Weights of a small GPT-style language model, trained from scratch on English Wikipedia.
Architecture: LayerNorm before each block, learned positions, no biases in attention or MLP, untied embeddings, normalized queries and keys.
MLP neurons of a small language model. Each row is named by its layer, matrix (down: output weights) and neuron, and shows model dimensions 0-159. Each number is 128 + 24 x the weight over its row's rms, rounded and kept within 0 to 255. Numbers have three digits each.
A block is one neuron, or neurons of one layer that tend to fire together. After each block is what it responds to, as a language model described it from the Wikipedia text at the highest values.

L7.down52:150125145082124148130138101144162137153154159143106139117076086108114125111155142141104111171132124124119098133131155142174134078147129126104114137101121112133177135093126150147152106156159158100157136146155092081160134107148115167115125164095113087104108113155110144159128126098116120111117128140141125145172141122135117092119131177111090122128159124142115112137125117130122113089135125161166128092135098161109125121145157123150138114169108141140136147097086134108183127125138131
L7.down778:111144147065148148140134203158142152117129125104112105154147112153155158138129141141123141118138125144118143137091118120119141149092081135093102124143145116132104108098147126114098155147115158115133065146095076123118134137162106094170133111175115122096125148141111169104118158142123120097123125119128132121105153091147097155108162139133127148096145131146088142123107112118119191097096103156157127155134132151133132109132139100121127109118185135140167129140150098089119134132089060
L7.down1499:095140125152146125129140117115116114108134132104134124139133138132078153128110151128108153121161132134120084132103163176113147124170132152112123141150160100085134132105132140119163089134199113126087124132150140160157132118113143105100122101136113085168123195091106102141116107078104114089121096128175112102096163141146166121159150123130098142138112120132116154110176129129095103180161152099146129102127116155112168129138125117084111132079209130160154130109078122104140116131121152
L7.down1574:115160169099096100123162146130115154136132122101127132109127114144140105139122120129112097138152111146145107122158128101185114094124111130147115120149134141129118150137187077088134130114097104096139134182129116088098146139164138091130099089116143143128144146100156084149153103117138103129121102150180142140127159138139135113167097126118117141110137087113125148096094126130148176117138133115158133144048158143095102161133100127139135137135149133104164132137157099154133111109119126
Description: Coordinating conjunctions between items. Fires on and, or, & (even German und) joining two nouns, names or clauses, as in Run and gun or Earth, Wind & Fire; weaker on mid-word fragments of proper names.

L3.down17:120098166118110128117144112111146145141135159146112135172120111125077145104138131123151120137132138129116145111146149117103178140149124190066153150132129117162082138128132108127095104139168100110147125119088142121104135147132158121091124128146138121141157106122129111182148121153097160172098158178119130130156129152108127117145113187175155106107156134116133127175063124140134137151071139113106129092123113138118090167146120128104153139125177109135188134116143109136150136143131146
L3.down91:125130101105136093130134136155054144149164074117151139141176149127123120137155141129128127166115125139113142101161157165129129094129143126090106125131122148147139102128102108113072160174100165093107155106100131141140150142137129117163126104096131110151136115123114134174139063090110149157131122102183149110124122096123121104159098084116150155142154108131109080107130130143111152132097125116135142133133163120114149082125140118129115147108131107134126115126113147148107137135102173
L3.down236:133135115103114150135132102128084137154143124138130131160109166126132125126098146164122140128110070119158151117100171104116107163127110143143070132127098103142101098073178079099133096081122111170201125150140116129105126140129134098139097188107163135156117100115148118132150121149116155121121152153106096135158143140136131129168156179126114106140105132117126187090129114136128146132130162115156158126131117155073140128154112120148104151105121098128109133122145163171148144145160156
L3.down315:127090106125154087120131160088117149156192126167125105139135122145135117111121111112124103137132136114130132079136106128110118171152082136151098161117111098142105118137113147130124158162133168136118119130136098095150107135101140120126149146145126100100113157093158112123182151164136150057114117124143110148096110146114123122104108128147100149094096131125123142199161134085155132125128133126122156112111125092113160140116122167135137121057164152141134123141154095142104167101123073
L3.down642:130136142089099120112141059141093117113112110146126094182147121112122070129164140172102147140119120133134142138069160162128171146165163163130145175125167143148076115083131100122130126113149144077148129122143145141127158114125147098135143103142132139108113136144160128106122107117097113115153163133150139090147100161145112144142115142139139139125130154174113107120129102088142094151063093100084094156102117133128152143153093151170116136116155137143194114124110121144121120119101180
L3.down645:091147129105162129129167114111152130130123131089138109148116153175172157172156125130147158115108149146093149143111131131149191131142129157115148126129126066119117083145151118129104141138098147152126121136124104115175104104084121101155148144133148120140134102075147130164119133156110115160143113130142139188139129094125135086151118127139110084146143115136136095129110143151128132156146100128123131131137100127125113144087164118112146115114129177177149119094122115125137164121119110
L3.down729:141115140088113169153172114125113097136126064132084122126083148163132103134140097117122102135088160134159134137095130076138175107111103125173156143132155099130125104142134152069129141111132124109057145082127120139111161153127138115135127094133166072091121139134168203153147133104144095170123101120132123125124119135145129142143110152127099129136137148130157152130126128143073120143119158075158149105129167122126126129116119129137143128150121143106190086156134159117111075110133084
L3.down871:119080107120119141097138126133133113132188163142148105131141094137139117110139122144083138090120152107093122153114139134115089171145144161123142127138116144118159131144131177156129165134132135119128115170136138140164119085149146104113070139139109115153147129120126119071139089130114105088128158161146117162142181127129109131134083137140122152123129133117116157126121127158112155113118107143155160120107111094124128151143111078121133113134124156167109151106079068127118118098147128
L3.down888:125100129139148133120124117106129157105132126131146082091146106125139136135117104106128145121115113154105101081114149151110143137089115115134114090116104095098114127157111106131157135171154097145160133129102153156131147154135111113169119090135117136147142118150146120103123112188134141121141113136175106161114095154121179145141117164144130104113146111141155138108140090105127174130149130134142134126149103168167176128127103104124155138177096151134086152102145160094136136164110153
L3.down1102:143126080138158140128120126114154106120114109167121112204127137144115129121099145089136157144111126139106134165173119092134154179121120136135133130128117126111058116132126139130127134097123164174121127149126087101115117109172129138114143112082089129167113135129131108165115094128112129135128124127133113156123117121162178131139095129123115102136155127109137113146029125210157086120124113123122155075129144131191125123123139125140132137122106137125147136129141088119147145141100105
L3.down1147:099147119138165138109171077100119123138142122115129137118103102097161127123101109139133128124126101146135138169126143116115139118133141124132104132122191107163115126124092107115130130122093151166157149151099164123112128139109125128122124127100144128128134116117163097104117101125095180147125137113157135181115117110095177130114161148137110113117095137108152126127104106138132165159119115143152122115134082185180161179114122149137150166129089130111125121065127153133169142139113141
L3.down1205:149138169148137120122163104149121077105178138103174135135132140161114119167158186084125125095161093137153138085097140153157137092063127128140100069119091136097142134109157104099120127113097107130187154127131120136129102133117147103105153120131108084119077090080139159141177155154095121140113161143112149140139088106100098190145129160111136128151148132116127138130158123129130137125085114130166148146162122098123138138165113134090136131105122154155152101137114113174136124122131148
L3.down1225:114127132138138133128132153131165148140150166099138128097140109127138148153108115084125127123120105152138122123121145107146110137109096136132112041139070155100101144139176140126140117124135077157126152103132155165101114116144115131109104151125142150100085162129132087131147168129124123116127156113112129130153128113124128141159152137110142094151137181118149082127121071106101136127080147123121122107118064154162120111091113068121113113165091121135137195097149074177110156128148115
L3.down1272:119122099131175143109128122102136123143129116152146126159119128175121112122107088134128147080093145128123154133124149084141129119142138152121173119128146077107139131133111116097136131136090133139130133137130136183160130143156128079168113099100138096137125115129122134156128131155138140167147108119162119136122108143106159131124148141108119150093131157093166138137114168125112138184109147143129132127107151086192123160102113118158160115166103144161203114112107115105092135109127144
L3.down1361:142145145129095133137121101131153138123085108127171113133125114100145113154149113123086120125125115119154140134127127161144123128130088139146146155138127082096119132059111114143151116098178158093144152099111118133114131111174131134147113146136115159139115143138102135143126093124121156124116137153113096105086128136137104113160151132131128163129158105109108134143122143073115112090165158126115140109103139137112158133115142145121157136137182125130145103119106112082154112148161144
L3.down1495:102132114125107147113094096141113122107154098086142159133134102172149134124122124140128171087121174132126108106154164151177104092140163132105117083130157171141121126130137132105107138179092125136133122122123138132086094113140130123129122104160075139099104185130148112139156147126120112107126141157086128103129113131129149131134154093045136160131145133144172081113165124121118147141151140110159118144096149074135099125111108158134170181131124127125175139162140145140091130126144119
Description: Coordinating conjunctions and/or. The conjunctions and and or, sometimes but, joining paired words or phrases mid-sentence, as in economic and administrative, men's and women's, constitutional or statutory.

L3.down26:099113113144118153110142145122122100187156144104114135137110168124108140138118134175123131154158126103106139106144100091122114148116147141123161109134142132133081113112134093125109075132102104072131120171137107137141180131122138118162094161152105122104144144116153147151121139142172123094146087153148153143134171137123093123133112145131129130115161151117170155149105131114125172127095135134055124098166097109125129124122119100169119106093155099147138083124153123141098122109111115
L3.down175:138140106101137096137110134122114145166136134145112131160080128118113124077177098126118147156092147142154104170169111126133122127117132087151120128131137120160111112126163129140124131099150159111087113183118111087157140178131101107114147150158159045125144125122128144134132121138155071097095160111132125148176131145123139161150124088140162124138151113116064139156160125156161154101088127099150067134082167115119147136123094108149118129105141133103136119123122086135127126154116134
L3.down302:141113080080104144127126125142129135145167102202111118130113122128144124134110106133101146147157119129142118111171119111143123185124152139116097099112153100162121112116129130095126106149138165157141118144116119159150118119105130145137124119091129095153126094164167168158153118115135119123119122148138087152095136113098131112154139145116139139138151166132176118091225146117139082093162103124141146109166099116113076092146135124146086126145126148127066130142132114094145101140157128
L3.down390:105169116123116164101135094153129092142143128136162146104118111113122139123124175113153136126148126158131127146119118124102148145080138129118145099109120129152116153128138185110136145147111141132144161130123134125165111129129122111112109112093105106106136134074140094112078148171068112169135120125137084102124137113131121129116143157133105110124104182115096134136091061127107179160151121153148110139147099143170099132102096108117125116105141088148104139122113122107182145112156124
L3.down417:130112070122102174122121128139165123163092147172146156138124109129105126091140105132130181149113118156132146138102124127151150142154142119155162140131128095109155108098115132140124150112142164138080115106123121137136132115134117093116116107144160117117092132164113140123099076108128144129152136129181100125152162127145126163135155131170117137146143127107150117141153136162076127139104157137148124131083144132144124155153152088124130083144142132147152151083133135145142108119121098
L3.down514:139126120120136082137093162079110109129139117101142123192122142139104110162122088160104118139131101143131145060085118136150139100184114149124114140114102133122133159135101111140134148191136149081117124138166156109134132145128130106153107108177090122107084100140154097134093116160055107158162145101094150176114116149162137106142122168108159112106137178129130151134088129081110150087150153122127123124158087098123134103108128100196071163143113084123166140151181106151142122123140091
L3.down543:155125160114103168131146144086125149143133106076128121146135136125081120103140143123112127099139132128150100139131090101149114092134164171120114165134129149157145132171117143094125106070145161093157128137186091112143140157115125129140169107132139157135099106136127092168118147107112127134115095124148143126146075147117130102151134133124156079137188125124142140142128128124144146141107166111103109108083137159130117129136119122119147175119092125110167116116122147150103128088102168
L3.down713:155078117158156097123160147105135116114144072095138104125115133135137130128124171178101114111137141114163129114138161108119122114112136136141108083136200160185138125112176092152078138115111124190179106154103152145123152135167106144132130153113133123167072139141131122136137120147108151098121078133147155165109148125130124136127130142140137136146111150128116108145149108130114157157136103127054099162103151094128150122144141155098103130105147115119170103104114119109123143159111115
L3.down782:149111158111108122130142106106102122133141130104180123187131118123117111159146142149109123142148108116167138142119123120126094090109113125111138089120149111078170148149139138135145133122135118108108127166098121153142166143136098108122089130136138137131099143093114150138106124187129162128113115115123144147109085133129087108108155127137128108200146086125120123143166208106149134173103121099142065108136095147101153121151098152161086101158098095104126102152085111148159124127141179
L3.down976:123095166095129143132149114154108104133144108110080149116093110144105144096097127127146090152131126141168117141100154112143151148136177162148102139119112124113079107144123120111135080135109165104139142104089166136103098143084179116148142098102098133105138175130116116111135149157098140131116118141079136107090127124166128135179099094131121146155140150174173105155122108149108153128153135132089123100061146123122118103130119178168144106170146143153141110139145151113137173095149155
L3.down1161:108108185139101127114133115172132113147116160094099146061126090140146108144109110150097088097111117150132166111108145119141164126127156095130158133127081117148109122118128111137125133117118126122171117119117131129174098156088084104106131103140079116129173166084116099087122124127102162134130130142084135107112139147146117120136116113139142168158151154102155126177103114158149119170134131174157111144071135124106098116126098124167100091127125142183140118129142106128072145126123152
L3.down1280:139095089147122075139151139139104134164099162120132116138134103064124150147154148151115162130104131153135115116148114101135124097139136171120106165100134120145150156126113148148157102154114101096115125128151087121141141151149126121141146131141122116144116081048149137140113129126175136143117100129158107164155056168149110102129115059098156153102155123119104096109112135164144148130109124150149106136134127112116123130145193107150116184101142132136126089172101142151151159127117135
L3.down1317:134114112078157141125117154158077128160124131128127130106118117129123134154137102139152141113138085170117126138133121099132142159123156136162156138143131133199086100136116135085102131144132137104129126124130128131152110145180161144120128150129113150146154107133096135106174088149123133172142139143127115097098140124124122164098112116122102135139103111127144094111122112145083113138097151164096133204136092125144146174130122117107126126132141124143146163098149108156148181169113140
L3.down1518:149128110142104142137140123116154094124115128114145157079116131105100114133146116164085162159093161168137178116146120140123127124105136141113118162120103079108140147116096129172103137169124100160179102143099136147101104099142149086113135131163142126140141166101172127100149125151137157114120082169174114123109123145127087123138118141137148124136170168097117164161133155160108136137167127075111158111175120154130098138129146111071109089117123110170127058143145116127145124117162102
L3.down1520:116143148137170133114137113105140083115115119153125125089127109155118126125138164128145139120140159126113116101116155162166116138110147126177128124135110137153133127111123101123104162159122142144179122109152125147075139169144115160158178104131105120114103163159137115114119130158137137138154119143130105112141112120094071094106128110158142113156115102140145120123092118137107115123134136156151152148119168157149142064142126109115111120113152114189114171119102140156093110169150156
L3.down1566:117119113135133120124160115155138153169148152051140148132128112150162147081123104101122173154127114110154123131137123145082107146111150117096175134125151133128106103165145161122167156133121134141122118161109145172133131110094127142123096141158138123105141155155138177103112138132094117121147177112113153162122092094135107118131110117136167116113122124089098117097124147143127180113111100114126106134079149157141146125151130127114127132122123172130176122123129171145159176098170142
Description: Mid-word fragments before suffixes. Word-internal pieces in the middle of longer words, just ahead of a suffix such as -ation/-ate/-ence, e.g. Approp|ri|ations, gradu|ating, Expl|or|atory.

L5.down1398:152174171136154108133098103123071116137104117125122132200127132095116135110126135137129144184105097140113111166147155162127126139148119133178152154142159129124132118086133101125139098095115117125162110150115146136140176132114147125147124124107146094122123099133093112069164088161157101170115116139140108124121150131151129129129139123137107138100114125113113148090113163133103140149122114126098115137111143122125164184141128130131119109150188106134136123082092132158158144111136132
Description: Coordinating conjunction tokens. Fires on and, or, & or / joining two parallel items, mostly names or nouns: Aurelian and Probus, Old and New, Kinney & Detweiler.

L3.down47:187123130112133147127139122163124134121102105148139123094136128115139131099116110111152091130107146146134112128132134127117151127143112114175147171122094131074116158117092138153113144110126111122157073120112080102151151114155172148122141106119106162149163147116102120107136111160119150143138126154184077127143179118146128176146129162089158098162153143137079092117136130113105112155108146147170091133142159120134080132145160117119116109165159155177189137095120140106138152113103142
L3.down139:138133117158148167149109150137147100139120083159084094126106137115101124162105115139091119154128117122120113127096092124145129128129137170187118156118144078136080110097094126134134122089107114117119131133156096135117129115151147160092086109183116157096105110124164144147120133144114174123146151160170118136131157128132146139128157140089104130124170107116093114105090122121132105164107164117123128077122138169152087140066168141108119112119127142128182156145114109097131132150171126
L3.down609:190126135105103122130069129137104142116130106105107170098132111089140096154119147158118135164124086117133119156129099109143141097167107146153181166119141145107126124105148122167136123134097133091108125148161099145105193137106145138122107072181104148111156145107164099148143141136126120144159145121136114125148133128123106140118141152109124162112166128148079095115132129113124098135155085127118080101133128161162125116115137160090114146128130148150170117081074124110123135141134150
L3.down664:111146149105085119130093164162153118154099114098120190138128174121115105088122123135131142146129130145127145085103104118115104073148108141109124110125145116088166131123103112136099118154153127156114171123135134133118131139090104153116099108133122120111108158120143154110154100104092121144130143150117128109076104183130099123095104160153127136113143141127133140130087118104140146112129114097151117169110156109160117153103146115140152158106167090082142146173162101130109127116119089
L3.down709:119168168120162169128099113109053150136123135137073106108099136101100111093167126082185108153142116136110109104151062121177132144107177154185093129120126136121116129121100125140123114159166082110153149119131138134121128144108121120102159147138096162126110119126105107142112094098178167143129081124121147089170149089166124114126157156130112139110147133134157119120156122105139096096151118105093122111124113124126107124175114103131115112139097156143148125144117110111129140100117147
L3.down893:175093153144163130113128177110126121123120107132115129123093138144178123146117154119136135113066153162134094129144152138122122086134111083116082104124107103130122125110180098139131102130124105123106134162123159113103124178128073120158139120125125124113152158086085109117153154119118098107137122120108147111114125133158155127129116120143087094165123118120118130121094100137098132179150146142117123100121117142101130111149115161110109119082176126130195129086119140130139089152148129
L3.down896:171140147114152134134114146152113129084137101109148141115144153157154107133103125117101148132121171156146131126169124151107106129123118114135152115135081143108097125090101152153146125115114138118099152075085121099130116132132150152112126115139133116115102065144157184135089150130165089108156153103128111163091121100118132163127133131088140105140121104164093151080075144092115172147143095137149146119071129090110130119074143121124148143143098129132155168119126123140118150117152124
L3.down1002:135104136113133098118050127159154133093134132106096119047145119137119132126090139137161146128115134112115144145160148154137173102126110124141187145110110135083134136133140129181154157129074122129103144178157149131113159167089126097155153125145152152088144118129149119115143108147089121112177104168099117131117137097132115141083127161089100081103115123117119129144119121136128116170100116108141107127129141131170152105126152119107119142141093157087113116089103153097108120103141114
L3.down1018:116125118132151121124126136158116126155085155139105136156127090120165081134136131085118139123128099123112134121148098126112097077083116135136096104135134105158165137120097134113132160142114131147134137126163118165119135140155105152121105119134122153136115159075142141140104100158110118157139102127150162104137130119100117174116108152132154133114131138109132141078101072098111131135133169134059132145183137101161116158164126096182104091150176135094144124106129087113146136124108142
L3.down1085:146126102135171149127102104133119139116143132109103127104151103132149103129145136169125168138150107103117107167128145133128108159094132127128124126135149113176065141153094101115146147105161115170167097127139099130166081166125165113142129137122119149153139146147128150088073141116158163066124099111117152131091085088163145093141089115135114149115113121150081149161110089132155118158165144178109175096152123118103145123106078143153141132156142172144123107085138157158127123125119129
L3.down1091:125128115155116172134112133116159152115128125106102123137137132131128117135120163163107146160125098138134133117114146129117158078162102087119106163145125135119137154133158141123160138177107090077119149142153109123104132136072149136147136116158112140146120154169104115164135122115125132130148132137081112109113132098167098096131140153159091099105073194170144177079111099080128131158119122152141118115154137100085079141149160154114086124141145138167177104142125096118092144156142148
L3.down1171:148129147124117076129080127116128109156101128099131112116101186140121161126162138113140138142123144174110120135162147161139110130170165119148119117115114159101104121113132142153167105142145090142105125141157167085173108095094163119100140119147124131122096138084127127099160122107137129130093125109098117161116088131153107131113143116122115145168113134144139137124123093160105103168072138139131130115115138116119123112126130130165157174172142097097158088109164108150124093089165163
L3.down1199:101149143118138141108131120152182101121114137102105092141106100192113108092145106154150111114117110126135117119131149074163113114177148097166116100139152101110107151115143113148088128169136125117102116127124135121125147131133111075126079153122177131121104118104098093136127133157097095123124097150143171147094087143125133158140097130140137109160127102079133135157115143128087101144177127147135142163098139093197140109155131135103145145121139156148177127119134138114132141131100138
L3.down1475:123133180113126125136098135108156099167108139169117153108188125150112137137165129115122177092127156133126082146171079123112139077162093095144124153122098168174145157099115082112095131133141103136097124096143106103072145127168131183107111116126146143083111136119168164091154110093107108123143148121101107147110117160150108144117147133115143127111181084159172109160099095095153126106130127129111129136169127133128106126149134115139136142156135166140140144151141130123121102147072146
L3.down1490:151126160119132097147132139127105086188109096121126138137141138135107144119139126132120141120133143138111114127133128136121132137129129133131154110120145162121142149159135093120117097127144073144124136107067121110145098148137132109143102137133169145141092119149151133052159101086076107162085135135136121143116124146114101138119129110115105139127153150105105104154076157110122056132098132119162124121130130142140140134121110132140142132133113085097150126155106178092166155153138155
L3.down1511:132137117139160124129119151133147145151105156120101167141142126146116116138130126087153110128129162147119175103135174150168126131141123095112083162123112143110115073106148178147141148115117140135109094134096160121130099119106082129102155135130099146144152077154127125134167130128130109103092122160130143147138096123103161123079153129075150135121109103114126141167102107145135158132134136139133144135128099115134108133124111134176151120109112140145112202148137117130138078115105110
Description: Counting and quantity words. Number words and quantifiers starting a noun phrase, often after in/of/with, such as two, four, several, many, plus ordinal endings like 13th and seventeen.

L5.down92:148125129122153103117123096149158108122126117148151142077108110192085122164171136140108100099164123117155096145160131144105159087121137142120151106119148117141120142119116094122139171154098156134111124047102112102113136129155126136140125125119197131123120167113148175115152101088119108130144144115087115147125077121139163120058173158097146152155134112148156101158126103085136143115099097123133172127136135123149133140075126117147162188170129150121189151102142104124092083104128125
Description: Determiner slot before noun. Words that open a noun phrase and predict a noun to follow: possessive 's, their, its, whose, numerals like two, three, and demonstratives these, both.

L5.down589:158114140128128135125158096157144121141126097095194157139156141133173137149108144129139132129080120109165122106157135149138135128114119098085108150078134166178142119098095125186075111113097120125141127137123134104123124091131100086127132173137140148108159153116114106119156149134145131142110069164126096129136117141119155072120146153153143161154127152136125147121103122141135166129168126107181144106098157138151088145162077128139118137108114126161139151129135149111119108076154136
Description: Mid-word linking syllables. Short word-piece fragments in the middle of long words, often Latinate, just before a suffix like -ation/-ary/-ous, as in calc-ul-ating, evac-u-ation, prel-imin-ary.

L7.down483:115166129132104087145115128105137135092061104185152144118140107142129092121149125103133121105111163093130153074135085166180140112147146140096133148151107154122074112187119149132080107132139154110137127095153151143154111137132121173097134128139139103133151137080129130128111116129123132153147145147095111119180166097133169103174121131132108126137111094125170093117169140121118123151109092158142074103124132124151116122114119154165107083108134145165150164124106107114129098150133142
L7.down582:093135156097099145153133161126116133117142156162159148193101118140164149176128123162126147154118100114082137090162139178132118101140107147138132105133143119118133103143127129158173121102127128160126079137128139125190153101132128128156096142152122104133134113134066131124118095164109119093125122105094102099102160107160123133132120151156148105094086119099102148115159117138138146116140140128125128127073121110118098125153152128146123143152200077122192171100147106129147121105120121
L7.down1028:080127161136168115123126114120158093154079120169105123131137130148116153104128112102114150120122138108117148138099112111143132050140125148110137114130114149082183103141141144063084104138102108117110137090105105104147154130145080122130128073147140111106118162107148162105142150114122145159120139141125154127126108147096138131103154108127125139164154097137117103110149132134141120117072116103168118108151124170129111135052146121137147135124186127106160143178174135187099123146139110
L7.down1532:132117134116094127117107127138176120156122137121163121212084131129201177148104147106163121107112124122097128075129128161102118136137132075091126125156140115120074109150131120156159135105130128133138098173167177119139146112093123088092138074159124095146142094140088096113151132189119126122148124100142134118125164123151132129113107187144135105105124107133121131111124124116152146114149119121090163142104085144101168076150137113101090116146230089147153124100120127170129127116135115
Description: Noun-phrase modifiers before the noun. Fires on the last token of an adjective, numeral or determiner right after an article and before its noun, e.g. unique, recognized, three, other.

L7.down494:134116152145142120123161146086166163128154121115124150123160114099075135144122137093095100131155124132102129124146177110074136157110069080056142165117132151177093130126149142145113120089121145098148142147121159086156130139091135126126170140126166098135121115120146137141135117129137149175054122096132168160156143117146115120142127150128107125175136080112140109133130137097152112149132126084167144111107105152156141137137124108118082099137139123099070153105112121148141099101168130
L7.down612:148138157120160131164144174128096134115148110131140145136139153123107132094164119157125143134163124156148127185097148147106104158101143141145134073143125130105100113158114085113128109123130123116129124115096093153083089114122086135130133127134104159085121115134133153119146120163145084113144088114125155148118139155138099118121134190165132120151158075133127161153141137102129122131127140135112115145158131166140141145155103119134097116119134088162140166047142116085140102098164136
L7.down1003:130092146115139047139103142100143132133134088162139141147105140154088103163160150103128136112139137108127149113129142138098107135109149092133147132134192133110150177127145130150125125130154124108157134095147145135112166122129156169133072107153141139109150118107116132102091113124171076163150165140116115101147128132105132125138131125130165099197123144125136156107130151105183131118158132087134105100120101181153126144157141136153154164160156107128105134135143104155172101142131111
L7.down1215:120098098105188117122131145097143115117123160100130126117157067143146134133092107132155130113138180111147121159136140086131148125157148155129107131092122138165127158132161107127144117151129139120139129113129164081123079152129132138144170136142127157111105105127159145129152134089124106139109094150094155144135108170128122163136098104127115093129150161180112112150100105144170140107125127118125157126095116107115149121109113155159134130106094154096095164186127129168125135112146156
Description: Mid-word subword fragments. Interior word pieces following a short word-initial fragment and needing more to finish the word, such as cl-in-ical, d-ens-ity, prec-ip-itation, rece-ptor.